{
  "n_layer": 16,
  "d_model": 320,
  "n_head": 2,
  "n_kv_head": 2,
  "head_dim": 64,
  "d_mlp": 1280,
  "vocab_size": 32000,
  "activation": "tanh_gelu",
  "norm": "layernorm",
  "norm_place": "pre",
  "norm_eps": 1e-05,
  "positions": "rope",
  "rope_base": 10000.0,
  "rope_fraction": 1.0,
  "qk_norm": false,
  "attn_scale": 0.125,
  "bias": "all",
  "tie_embeddings": false,
  "parallel_block": true,
  "init": "normal",
  "init_std_qkv": 0.0266,
  "init_std_o": 0.0047,
  "init_std_up": 0.0266,
  "init_std_down": 0.0047,
  "optimizer": "adam_variant",
  "lr": 0.00106,
  "beta1": 0.95,
  "beta2": 0.99,
  "weight_decay": 0.09,
  "lr_head": 0.00891,
  "grad_clip": 1.0,
  "warmup_steps": 365,
  "schedule": "wsd",
  "decay_fraction": 0.915,
  "decay_shape": "linear",
  "final_lr_fraction": 0.1,
  "batch_tokens": 131072,
  "seq_len": 256,
  "doc_mask": true,
  "train_tokens": 895400000,
  "steps": 6832,
  "dataset": "wikipedia_en"
}
MLP neurons of a small language model. Each row is named by its layer, matrix (up: input weights; down: output weights) and neuron, and shows model dimensions 80-271. Each number is 500 + 25 x the weight over its row's rms, rounded and kept within 0 to 999. Numbers have three digits each.
After each neuron's rows, "fires after" lists the tokens most often just before its 100 highest values on Wikipedia text that the model never trained on; "fires on" lists the tokens most often at its 100 highest values on Wikipedia text that the model never trained on.

L9.up549:525524500554491526482482477491502506474450455450479511472502497517501501487483433474467527469536523490497495487530515496503505487520514509502561511534502500545518447492508478512491551505491499490521523475470506549512511483528490481526478531477504500511469498514489529498494519514546448524485532510529467491471532510504509522521481486517522495449507477505477479520536546485464484493498535455524481495522478510531511492483481490512496492484505513479535487488457506495503471543494493503517495534493519491554491492491519505493491487530539509507439526526512518464457535499535536568
L9.down549:500484500524446510456460485489483423493509462518473502467473479493519572513477427506478517473545502540501523510504504527543516512430510504497498502551525486517447514509506484536527484548478516517517504479528515495490504466455513504491535485490514514512518537500540498509524510488499533499507464497469489502513475499490531523512461495510530521496473505470500502486544505484509484468510481492496529491480513515501543492469497498477465494499510467480493500575482484490474478499498444456484502520536477476583526474481527517473461494482550494516515516510514512478501530528489465493
fires after: "\n", " 3", ".", " 2", " 4", ")"
fires on: " |", "|", " C", "-"

L5.up1265:518483459469477481494535478494424466519482519479523482483515537499512525503511478486498494490495515503515451492503494509538461529501534508550558523512499499508493495495478556477462530541463497487506439463500490448476479526517506493495485455494484455499515508552528465514465501505442540511502521496514478484533507497465495492545441515526489469482533489496512456479498514476553493463502498465514511472541531480484478510462501509461507508511437513502523513502497459506463518526504502507552511507524524507545513485535543505522524495530510497523509521493504502492474467484503501515
L5.down1265:486482493525509473515494508499489465513505506461472492477463546530459475480505490495500471583479468518510480493453491505518497498490526495496551472473492504515492516487496488507560514458492482464513490465501486471507466489490455503463479541520482494508492496496502496518523529460486496481463510506481526507495512496509496454504526507523492493526502521534520528474504460504503500488514499462502486499526483502481514498513477464526539504446534469499513415508487539478495556528501496550530494538479592518531551490534466518496506509532513510484557523561455485490494516459524472467
fires after: "\n", " Museum", " 0", " TV"
fires on: " of", " |", "|", "-", " ", "\n"

L5.up817:488501510487454519483501507484512505517510515469483484487503459529518524515485505524514541492479521529482512536462522573499513498509531551456494494519487491482530489509576473487497523464483501482544475465496508512439464481488494481532500525514509504470557484476484494473485513473528485553488504566474462565501520523499508503565539518493483544489514522487498518536485508535476527523494501532474519511494458532503495516499528489518497520464512500503512492502494455508481490524467483496503473528470485454549489493494495420486513483501487451513506483476548504492479501481525542491
L5.down817:498464428533464481509493493505502502472492501530526555471500502510471534446472475503491499491509509484499469467531510501505504494501484504566523495506496556521517470502516502485477469491494539534533463515496510514519508549505554498524510506502510478492477519492506509514491464482493504489503519484485509462550473522514524471522526473462498476539467490548481499502533500476492470444472530450468515516518524522513498476542447476482511547520477580499497543509462500491505518471497551476441507517467487500484494454501502521523528518509502503516482534445508483497519494519486497501
fires after: ")"
fires on: " |", " a"

L3.up987:487478522516502460482503507516470535452478529525494465465480509537544505493483492499460517495509502531484503500533501494453492504478516501500498515484518509530497510472540498492488496493475486483511483497489542498515496503524503527514487520511533479498533481478497498500515550481465516526475502490517525524539540497514483534501529504475480536490544503546489491476515531483502526505502534488498464515479498457436478529460469517536485479479478505471505519478490483493487551486487441469524489507545498500537503530523491526466507506485548523466470526502492472518495456532543536502
L3.down987:535458517479539534510492504510499507468518516515491460465483502491511484496484475510445520454507528510498519514461475473488497506464477448525472503477482475539486518461536511509505478504490500452479448501489505494496474482503514504511462504521464460512533517502490488518519527493474457543488480514473524496555484515495510533506528487496459519524501505532515501490530502455467502472514531563464535515470511467500556533459496486473519524468490503507490492481499516492501506511457486440505510501500520500543514491518487529514510500496550574506487514445507489526468472478520510480
fires after: "'", " of", " in"
fires on: "s", " of", " the", ",", " de", " in"

L9.up1075:493506522562505488493517515537485505509439542515486463481552494474515482508482457444428510489518505502522494466506469517529497552504520520486466541491473516555536513525522505497460527499487497508493542496497514497513483536481546514526489475504487487480500518488468501485469506471524548527496514532476515522504504520489481513470463500472490485500475507493469489490594506518508513507482509492529507481490457493507521489502485499498466550503446472528497490541453552518472489522505487499507478540467540476543519545535491533471484480501503508491463510489529530485494536498544509528
L9.down1075:499497494503484510484486554509449484516471511450506538517472527517474519506556541477562456491517523509510493478485505538496524481520493504493467490529509516456501477548511526538488551533538557515504482483516517453464459514463471535493517519485464474506542506470488506523531571494514522486481541526482509488510500493476478520519489500455507483498537466463527520533521492494473537503485509499491488504542462500526554541505505481483492479529470464502484473455508488477490495472461487422486506505490521459509513494534442488528525479445540484501499549456490518448470489475514514480
fires after: "\n", "."
fires on: "|", " |"

L3.up89:513452526538492499547472497507477556542482497495481479512486499476556506489522504467508484476484513468523502515497520470504473470552522548518458523486472524487512524535529472495492435509499428483520492477471517489540517502475522489497446501530497453491507529506510497483516522490465509492504508501490503507504535514508554468534475475486509482485532501520553497474506534443496482502528512475530493513515469536504512547460502469531492508478509506488507497500494488498510504501541489460482527518534488508499495502482469488530540545471462479496541490475526496515433446521554485534
L3.down89:464507497507579499543519520515502479494484538488511529460489488530491501485447510470533461505566476514546473501499493488519477469517510501535489487510471530524509490497495494571483513523497511468496489513472520475480474489516476481486508511450483530490524458484483519529496469487516508503518536503476510470482487530443465531506480515527549514498491472472517516467492533489532497445481500472481466494529461492520521529528496523463488459548495512480492500518548492496442483532558509536490502478473504522517550490520501477514482497507502510515493483467489485472535536461459506486
fires after: "\n", " Gu", " to", " appearance"
fires on: "-", " for", " on", "el"

L5.up461:493501491521489508534495529476468490528487509505493438486529470526494485519491520489488499499476495479494514495500512539467531496486493489508499480506530586515524519518502500475489481503465486509500536487522464473527521505454492517525455564546490496477505465477496488500475538506484526491485537492472487501453507539509539481481472511494451490500504506484473478521524502469456510527564525493470522515501458490472480549487505552507511518496454493468522500522517465496485520541497504467500563484543504477487516508522515544493524500485535482539484486497559493516528444475550498510
L5.down461:494514495499468525486505469488511501518460480487484537535505502505517562500495477515523507601503515500503453507435556500554493491499519480464534500470525492503538516548459469522460500468481460497523541473501491434445472516470507524492541511480537472534476543505464511501473465504463488518485491480530539476492517512475500531500500507478476512522465493529503529529508510483517509504522525518517511481500463525504489513509525490533466503503513506487479526538499486497503488509503499520485469465497486487461520489520502505489486456481490520512471478485500527463486518504471469463
fires after: "==", " ==", "==="
fires on: "\n", " of", " |", "Personal", " his"

L12.up387:518501476500484523531530515525505472535519465460492489510457460477489519473482505500504527479523526492529466535497526477508502503518470504503502482495484473486552533501519513509472488513552479498535501472509500503510444417512509480508511500511521495461505489475503526483506502494505543517477506509476518498517489500462534495486454522459535509463504506483478524504520512474464480498538504500497448445506504478468503524532470436490520561521521503485500520466469501498517526463518495492529508528491498478511489505479442505453508476494486500482485472546509482518491476545520488509
L12.down387:515509520508504524467493504487509536456532499487467503536503494504526500484484491508495485474480484445512471496488494515476481492502536513518504483511503494528495477487525484488510502487489513561535511501513516453503457549492529503549496511502496489466440443481478463509501500566503491525519499481517470502507570517503486486554459544534473544485510479525478540492455497500503497477496494495502442508516497518512519471505538495519485511535495475526509508468528506516502499476477538481489541464490525511478550504522522500477492522519520484518515504486474525512506489529485541495
fires after: "\n", " |", " (", "|", " The"
fires on: "|", "And", " |", " December", " 3", ";"

L10.up1100:486465516496492459484492493513497492477477497508503489503522492482492472503534463508549541484531503481500497522482519546456485522530489515531498524523529499497543475510487533518484510480504519468520538505501503557445488456477491491517517496527486474475534535496461519454476496533500496525451489516497489518486484522504496542524507529458538518500473489493520511523509544566461475505482499534494520478488502471500475512487479560456505488524511512520534521530488487508503465484482476475534537546497513502539482518485497482494504509528550483475524513500540505475475530472513518546
L10.down1100:515531467519514508499484472478507481488517515479497502497487484515482547512507514459507510487527524507501491500517471468489543482460522489481530533486488523481443508517489462446535474502488492503530499502549499525526513558477493499521497481532510495546526464496514468508471455507457523483529488461509510550538520534508456496468475484495487474492495475512475503527521467462531475552538486479521478483475553507503568474503525469508479524488495464482469512470476536519461525522549527487536498473534525510500491502531559522503493477505507518499496495508472496488538500540509468482
fires after: " |", ",", " and", ":", "game", "s"
fires on: " 1", " ", " 2", " a", " |", " 9"

L10.up433:481497501522502520446534492492478573501505535504468497473464503483489500518467535510489558480514479503565499514504494454516519501517544530478490535518469506483524487504536535525494495479501506499548468495516509497488491520467541501506495489477525437464543522488506522482506481445496516485498530473487553532537511518510491470495476513496481511536506498496498498536556499512485506474607506501534536431516455518505506493496503461507470535547438478484510498511467518512509503524460538529498472496525511477501489494484487497464488537473485514530489452530499483490534481512557490519
L10.down433:517444497507513530505466508449504508488515487512482540490532510458466447491469520508518520418481473500548525487507447483452526491493478479485518540482500489468492450471485511501488492497494561479511517456514495548515527523491508476540475542522488491537484481552518547512510503518474478481515506469485486496493517502502520472510498516494481529475544516490493455539483478488506545529516509518532502502536465508527502537501472466525498509506461520476507474479502526490486471522470563476489456487514539447462506483504502481484521476527465540520547513474503518504524484449503530479
fires after: "\n", "==", " ==", "==="
fires on: "\n", ".", ",", "-"

L3.up223:471486487505521495459526552447468494543497491484499505495527511550505488477517550494508524508471532518517551503508546512463495479509534534499482518467517472511520517490554505490483518447484489481501509458495481577467505475493489505518509481549527479540500522528533475511502491482515486502519494513518477496478487485514481505476512470491477531518529501494500462482489524506503534494471540498511541495497512491548476511453553519482484474527458492505508506497479494503488430482525485492509495517527491501468493504535502453514502527560553466460512481484541489482442499505519513511
L3.down223:502510530512483478499471496518544497433521497520488545449524484496479505507491496503516494463513520515518527496448462495483508533493514470474512481519465497499493500527484492501520454475487544505545501529444523495508478496527531466488478534524532530512497487500504541488506495519503519514467535528509488498500462527491499479490504525483515461458489474452513507514527571465473523495537494529500474492475455491439483504548485499529471510524495546511545483479504489520493500494552525489523472500527500493539430469449503510481544524489508491490492530482499514550536508500462558489
fires after: " ", " Turnout", " hold"
fires on: " |"

L2.up1150:495455512537462497443520538493433520524469553497525483471544511519494477511475548470449536487495510491532488499490534507500522488498523495510501499517525549454506518494476481487431468522509551472517488488492484497535521485515479466505512469513560467540518473467509489469506517480478508500482520545517540520477528496549522496482478495452494524500537539487498506492532491524491520530518476530496515473488502471469503476495516515508473471515494448494490515463493463498519467494456510507489482480524513461519478551502499507478517508526523500476512494516523496489536487516537494526
L2.down1150:523498490496504503506473525495499535511533517475504491490499505536516526479506496524501470575468513466423504497431487565497529491484468544497472496519504506535507514512517515490489515458504564540456505479493493490445496534502513502485483518494465491462499542515492456498467446544570471494514456463497500547504480494499498477550502503486510483475489467507521508498526514484512497492514517503541499488524462532532474503529464511521502511483486482522547516495540499551500495493486510495524540465478476539492481500514549532524516484459490510490490469496512496474506531496501543453
fires after: " the", "the"
fires on: " ", "'", "s", "-", "ed"

L3.up699:513522497541497520531520534480500487526499515494525474470506489519522520509535476446496531484510517477457507498498519527537462462532471542487473465519512521517503521450496501519506509493480490496553513457470514494565470513514518532508513497476524468487517455481490464478472549512502521541519522469504513523505508443518478534480491494493491512469497516518487512504569507488498509505493512466468498538530476506518513544502457493485480515508490488512509500517464517508493472558529454509489529516517530496529524485513472512534526519462494481498489495501527550479469438478574511480
L3.down699:450528525509483491515509516499521493533466480509435522480476528476517480488471473493544532551505483505519493528523476510548514524492490548464510481496470518490475528474519462510489515487429462460522563483486511484533475525479521509463497485497498531504527516533529445533452472525470506494493519497511470481522514488471498504517495518533547519530494491489467534517495471485498463486546512489504506532493482483499526533484534472516490485489479485501525505530474479497526513543505489550498509539505522473520488514463491474510500500498506468559527500525503543475476497487503422436
fires after: "\n", " was", "-", " |"
fires on: "|", "\n", " Born", " of", " buried"

L2.up438:494506461515491481521591517486483504547474523535484475470513483527452532506523500511490542492490503488475491483506512534499486520466510521490511476535472509523518484475530548512495526503494509494504534460484499500468486499469517519507492518504494500500532540488508494518466529469496483496517498520534474521520483514481494509496510467496452476455491495501512487557483515530483515455518513501463467495518511481532484534481476542468468501521468467506501489510465523479484450487469502458498553497515517527485488505487457501523513498497495497510467497483486514480523468536530499515
L2.down438:475497487511416482510508527500552551517499504499506521500480448505489468531490513494521523514466529568528498507485504475499552518502495471465547504488456538462527528523492486502478497531484524477496494443514449503501509500497520519502485471491496463551520480504472513525515493477477468475470476494484493490500527507460515478508482516493484524505484528514470491518514467502496484503460501498460556452502461504521503513470522512475520492430489445485470528498517474506494467556490518485546447494489534459530535542500500535506469507534494566502522513530490515496501490491498527452
fires after: " ===", "===", "==", " |", "\n", "Appearances"
fires on: "\n", " ", " to", " and", " of", " |"

L5.up905:463507510523483511468503496503486506465534484495450516520492485492551499487489564516479532498501524523490482490487510500498501498532495494504439486516508483502512504489530500485500497515486527512554479521493512534519487462507503467519486567520516493489512484466502518463510531490506481544536493475461542519541486490523464453547439509500529495501528524463473509527480498486483509519510499517549517524495493484501497520466518525448504470456484479452475497474469528473499511519483494441513476527512542406528478512478485482510530493505467512505482524484534508499464463497524488509
L5.down905:514532460474468451487496491505517484533546517523440503543447480470484501509514493525477444540497487524475487524514511474518528527504520511485539496532512511491502502520481457463475472495515494524498493488491472530489482529496511468448565505512483549481440474453473502528543531476526493522491497520512441500518533504527539504539488526500519474521482498508486517517480560519484531509509520504506530523477516503509482534491479459512516478538460529513478505509495487495505486494451510508515492518527504468467502525478487464482498524485469488499502478459503527446469515488513462488
fires after: " the", " his", " worked", " a"
fires on: " first", " second", " as", " a", " First", "ation"

L5.up789:475514495497470467496483552468506477542519468515500458483483461489497472510480503480507529513541504487541465505494534485495491504491485532507486460490521473467503503523519467504474481490493473507487534462501499482485493530509501543488468475488510470452510551480477422499465489540492528529522474509494462480490501496517527508521500511532496497455501499446517502487496504526501508474524495509487451499503460490513510538521573503518460468488492491514479464537514498517519517541509515496504531491540507508526547481458476475513541496502531491448526439465499518478505486518524521504
L5.down789:501532490528461505505494445543512495554495544494527547491493488469486500489531496491520517601498549515534484496480525459498498508513485503471523474489533512529481501475486507475510477527514494508481467469515514487486489456504482489445515505509503492483448477550472524534510531471471490496487494479463492476514503466488501518505501487478473548484539508519501488517469477520465483515513539534533558512517538510463480459507471480512484508499450396511525486491489503494555512492514502485484497503471522532515493488557537540502487500504512486531496522478489518483507503474521506490
fires after: " |"
fires on: "\n", " a"

L9.up717:493505470530521534504484486522481525519470498498521457478542439472487490473533517501528489471490531471489465489473508495472459533483527499517507492536489530520534487509528486505487500500509472505527504464462489468473501496551485505506500492524500477471472506493457488512448502465493494498489513487509475544530535522479506501506474505461471512503489463545494537497542493506497483501477535485525505480490517498543509539497492529519478514460521503500468501501509521493501492523505499532518494565495518521513528488529477515500546473490514490476484529508487554480502482524540528508
L9.down717:516482494486488498484513453489498483508486490532537503513523432494465490492542500481509553427506540476425502488539511545497486484523499556502526510522509494491507518528486547511507523471529536482512519535480534496505521458498507512499495517479522503530484502505460502509467485515528510510518527528502486494460507509505481503499490513484483498484502468459514515528533516519492519534482492491503509479500490508515496482474550470481444478488560488463537483497493521511454470460488478461515515504452498491506486510480476449526518437509509489503474559503509533509520554512493486492
fires after: "\n", " MF", " DF", " 25", " Ret"
fires on: " |", "|", ";"

L10.up383:497512456499498480501516524502459476508491493491471500487511470466466492469480446479487494491519514504503500449513525496513497499564493481475514492500503477495494510514506514500499546501453494491495532495449500493495431478490531509535490499522545541501476505508488512487498514506536494518522522490480488496471467493508475427514512494515494494455497431501508514505564519504532539474525506483485528444523503496490489510492513493499465476533541494489527510509547460503485492546471516475495508521548515422531508487485574466521537507483514498531482477504528507455497505474490511479
L10.down383:485510523539498547494481472557495514510506480474495504491504472500491500531476484502506454461491542494533554475510460476465516506516504499462493495507536490500488511450514470511544470517532492540513490502487484463490505474485466493496537519490526497488498454509465443494535565498505485494500540488463539483500488462490481532508500464481516488494481487522476508487534485483501524513507450486512488489517466437503508515493504532528486491481492517486499506448469475489495506464496501453480518502512555530462486529536539517505501474529475468505549492500561479536503506516464526491
fires after: "\n", ")", " has", " had", ":"
fires on: "|", " |", " one", " an", "\n", " two"

L5.up1187:497479529525518481428496478465488493515488457516518517494518487508520469538534520494520532485488516490522503505544508494488501491526523489501520497478514461469520467541542480469466497542455476455468495498529508492464522446470512450494503472542505506502493545522511437509529514530460542517516521479475482526529515515464543476510464467504494487464542479531454479490552474508509494499501517527526466505488461512457502479510510539470480518498528509525510503440494506488480495522497530499479468499523551492503517479509508513509482530522509505518482493476454515484527508542505541501
L5.down1187:471510516529499520471550531499481488479466501496511496519485429522528489506498521506513473483512484512507475501505503487485505526491521520479523552516516491507534499479476512502486450526466454474486511489491501500461509492495516505487489510509467495511477526529502460530486496502489536515491491478511519501499479529529469489518500470520496515464441484491472531502479517480507441473495495519482508515495568526491493443507492510515483518498503500469485491508475443504528511510547523506477524491478549536519511488512457517465454519474459503491493491554495511498507493557466466465
fires after: "\n", ",", " Genus", " Synonyms", " 1852", "|---|---|---|"
fires on: "-", ":", " (", " 1852", ";", ","

L2.up390:506514474487526540519569466484498508500522509503506496470490505499477498536547510500501495497492515508455499492477490555451469507516506499470485482509506498531545509513556504483504540503553498479503479512543470508498480482509539461539472486490534452481531490459523521485470494539498510506507503501493488504551522545503528515528492489495491491451512525500465495544450482468437489523505509501517458514507533491505506506485554504455512528510497473480474483496496520514459444488505491481526502507503546457543468505507464478530531475468512519522504487521510496514485469518500536506
L2.down390:511530471527495459493486499479541504486534504466503478527531473474535529492459504487542480522499479467447457499480485489539544545496482496531556507506519504458472522507505506519542479534468527497466501500506490532520497519469488483454497493522541518463469425499525545540497497497473496480491483487503498494525492506487541516550440542513504522473532475493533483527454471519523497497508517468507509476511499535497516463519521498540508494446469512523504505494471437522534463525535502496535536500527519511487538516500496502480512498548483516499482503527456508491488500509512513450
fires after: " the", " The", " a", " Army", "s"
fires on: " two", " three", " a", "s", " of", " one"

L3.up713:498494518545505492453528509494497543499492530509486470469476479505519518488463514475479508488516472538509532506480524516455467554520505500468479521508532497496514532495540424511452507453522489479509497491471488493550448502509485491513478482475496487476507509496521482489521552560468481542477498499507517517528478509527501453500441509491507487467530505491483510512488541525413512522469555465519488525504494494487483499515509481476487518498506492512501489499503478500538499530477533489487504510477481497540491551503508469521495518502515512519499481508509523470496461491543553474
L3.down713:469460522493510485500513500524475509525531521533507541452524513510479491480478482501489542501522502513500495499439512485463502536495516508487465523518484521515464534485550469488485522479530457461523468470464471508485435488495480481519471519512526470458514505507509489490504517550505510524479509515520508528507519514499531477547498511475466513474493490472505488482532548478485498498533563519522483520487462499489480534466495507494500495475483514503507447456478522481509475520505519503497539500491499454518488521499552469487531525488493490532474494488522527464491468492535544521
fires after: "'", " a", " the", " his", "-"
fires on: "s", "ed", " own"

L3.up415:457499503507511498516495489508448518518474532456516495511532445496475512491475541464496521487467540507506473476471497481507486517477515505481524524513468518482507550491539500463429461519472476468492487469459496509527497501502522477535478453515536501443522521480487494530478489513525529524498482496481478498510554429527553474473489495461498517458496493506484523499523485496511523514441486510509499476526474489520500508466516489538494543519490492491524492536492472517495491513506494501512476487517516444537532486551512532524533484494488501522535510515510486489503468489532517514
L3.down415:518441506504478461494547499494460533508476483512450497487503491499482574518532493503518548496470479508506457523502507514549486518515492494492498468507561535520540522529501530501463507484508499479516488476479463501479472479477481497471478517540519499517564476482490504443460548462519473506533533505521505511499518463524524474479496492456452509444463487511505490548534508508495490500525514484502511510523488497481501485485500447499500519508477465466505499520508534522526525503550486511545523512462505454481500539523461475484524491444486473544477471485520474494484487475533512521
fires after: "\n", ".", " and", "\".", ")", "'"
fires on: "\n", "The", " its", " The", " that"

L2.up1119:457466534472510470493532484478501509483489540535506475488508507494465491483479446462478494505447498516499509495517522528463536517470489472521491511515505483520496520477484499457493509523487490488514491488522496473466473461560528537489492516471533481505487531452490504471509527474521502504500541497510499517534460469546497520490500529493476509474528507532508509522561517487509524490538519540474510485497523531447501495439533485572453488506491493496529495516492490505505532526501508494501473469504526485566517502524486488525529521485497537488436519485462511486491467493515504530
L2.down1119:465499479513483490491490481491484540532469528561458491524504500499532500485532477520459493483502532516487466457522491480493536470496521490480507507461472551507498490483537496483521480514457501508482509493537505470489491490482522493533501518542502502492521531488534466551485517522523536475494506441519482503479559488520511453489514508473488476501508512548533494502495500495489500503448497518522514521507494480529505460503494525453514473487502512518476489532509471545501504485506468490504505506506529486519518509569466544491523524503512539517478470508488425538453498469489488479
fires after: " in", " across", " around"
fires on: " the", ",", " in", " about"

L2.up592:493462520518490510477539525474529504492524488530488481426491466455505496534518521508485528487475507484554523513461504567499462512554510499525493505510465526464521492498581490525501533439498472498517514504458509526542489474480498465531454508484500479503509515482497495490487490519514468457505507534490483568478479468548470539530499498507520493484506536519537503535504530487483476524504517440497482537547506499484520484501458510482491553498498505492460470502506518490418484470531528529486538525480489509528512464506485486497524510475521471450538469487510499509496496522502485551
L2.down592:482501459512486510545477550528482524496479485493485502486496471541483497512496533509500505519472491506532485501514486513514548529466454504518530519497479501525464481517477501524481498566468493490506526533482508495497549500465508485499434515456517504478495472540535480480492478485493496499497502528528429534508455557517505489502490456502547477521484460527490493498516518525472510509482526523483544503468503558488459466512495516519478518553487535482491514500480508547539502508534473530465520521523487523503504515462515486507476510505489526449498499506477475473509511491517481509
fires after: " under", " (", " use", " Gu", " full", " the"
fires on: " of", " the", "ed", "-", "el", " Or"

L5.up500:538474477505578494496494499484534495559532496497512510484520490490506547495498473484518498487491545476513478525535495496501485528492477515485483540491487478486524488477500489491491519517450471501512484444503492470513465485499508491487513474479511493447510564458494457492488476531498497495512487487495510478495501530498521518524497510538477512482470523517491490530556502488491505454497511482482505482479528515514505506532530497471487485523515515500563510514470508509524535480517535517506510517518507474540533465491507522462488503512501487532514514514504514482528483551501534492
L5.down500:474509539479508480515458457536500485524500535505507522449526511487508532529510487460482511448505488479488527467456543487515447545507508513513511488534490495490466529519500485534497471547494507451476492526514526477468505520481467549499486563504518489484522504503492519481461531529513486474475523504484483504503544526460493475490485521438465502514501502492498540526503466534486519484521493452489436526533499540475521497527500461543505504482520475491509476530508472524549492497544514495515525522508550496513546492502477513522504516504477507514498532497468522464475513478510511496
fires after: "\n", ")", ";"
fires on: "-", ";", "\n", " |", " "

L5.up1130:504477503521530490502503522522464534574498515482488484477512487523493506486540497475474507477475568511503482475501516523506486517502472500514523530432502572536521507541520503483481510477503498469506500473485461490531518468480477445518509496472505469509520511480457502526475513517491512518511528484530553516534531535510465474503496502511517506512509480489511513497497537458484487505504538448506519495493531509515474486486471489489487480479514494480500529498481497528475490502500484508502520512507506501479507519518501557479504478551509485459469503469488506509477478501517554497
L5.down1130:512439561488524495475529492500504527513447485504508458469496485464510461507486500477488520451494529504527486500501506506474498476498495481463518512460524518502520546491543525492507489506496454469531479493483529544488515451488524470523489493532490474510538506480494473532542524534511501550514495474525506538525535523480503494491465539529469471511507484530528495500543517492475555464547525496510520502474511469475496498435521497516470498511468473495505500523480514502465470488500485498435502522537526501524509498543511500456495543555542530510484494476515473470470499544506540478
fires after: " of", " House", " Court", " Representatives", " mayor", " Bank"
fires on: " of", " the", " from"

L2.up347:532510495513508473523528492476486500500502525482566473474490451516492508495515468475523491468480529531467477466512517492459480501530509526481476503519465515522547496524481488510480473456504474490518478461493489502505489477510504511513518502461508446545513500503510500457505509549504495496509489517532502506499516478490514471534483518475470483493544514509532512511465479528503480479478532454501483496511531480503478505490505494491484520529502470504514509509501489515503513451509455502511528507496544499493525484513505454487508460495556492495495524507496499510481478541525506488
L2.down347:487521523444463492485467512531499462494478532497517506468430462479488550489528505526490495589478469442479511481461499528486486505489502490523483502500460501514499554483513454487522496508509509523421523444527474522496477508521486509489493471504488528509521506528504521517519467497494512503516470484532490511520509518507511490498517500487499498517515493470553474500454506535480475418520456532474501503531522507503466511490488487504524538502509433485484476503499550500529508484525475478544475514490575527557508503475486529511520511517488496463535505482493513487472502509520472457
fires after: " |", "Career"
fires on: "\n", " Goals", " statistics", "t"

L3.up1019:497457505521475540521483527514507520494495538534538484454496498493534448479514515488522517533485490535488510543499499475479455503521527482456503539502533483526503498514473500483525466478480455496597470496486525489494466466499512490513439460498522499517512512480443473467523519525513520514496492489458484470490501446514501500491522529479517532482494512468489525513494515512485498503484529503485511505482468535488546478485546493482496514511509506489496520474469505468517501489504511542434525508491492495510506548526518509563488557492536468554495503481527484493465491508524529487
L3.down1019:502480494515480477484467496521503485552539521492469504498498513555490496503492513533481527549512501455506478520462526499520555548509517517506536505459503542463490493495525488530503481489509512490472544515481496477472522535487531508488519575496490510489509489538548498484508489510533471430529513497527502500457477505470528481498482505470505483508468516537512513480500484533456496503512480460470490500486495466485495514513542509469528494489493480502488560492450461495476510516470520461487518462474503475501486510527486466505547469445492512529489531536508451499520500487523498520
fires after: "'", " on", " to", " the", " could", " "
fires on: "s", " the", " L", " not", " -"

L2.up462:486528482500486482510550491482504464551479480476547482469504504493493494491523486498495498490484526552507492498482520482461472443503499507476473517483491500525533479525500508529522519495461474474518477458480462527503427493519505560523448502480499469505483524526483497507517496520483517514515513484501518516512520506509489549477511525511464503505521499550529506522506506500503490488513531511502511479521542533489498538499487508519462494501490491533506530534461449470476516506519444558497545516502511476501503497525516495545505504537505520487491501536501514475489442494476504490
L2.down462:480475501489490483474508526493539557512432477485488490477513486503522573515470471483509489486524479505520450531519452490469502514488493446477518501515503534490499517481494472446485477472477450497509488491500471563492478520547480513584511482509523498528512521460502512525521514486486533533502480486528521535482473500512494493476482505498513523506483462526528507527515464516482511460529436488529492481485492504521514524483506487504508540502496543506509488512504520476460485541516541496528484545508470484539510471510528528514493507493541491479452504518490500494502458507523528428
fires after: " |", "C"
fires on: " 0", " 2", " Goals", " @", " 3", "hromosome"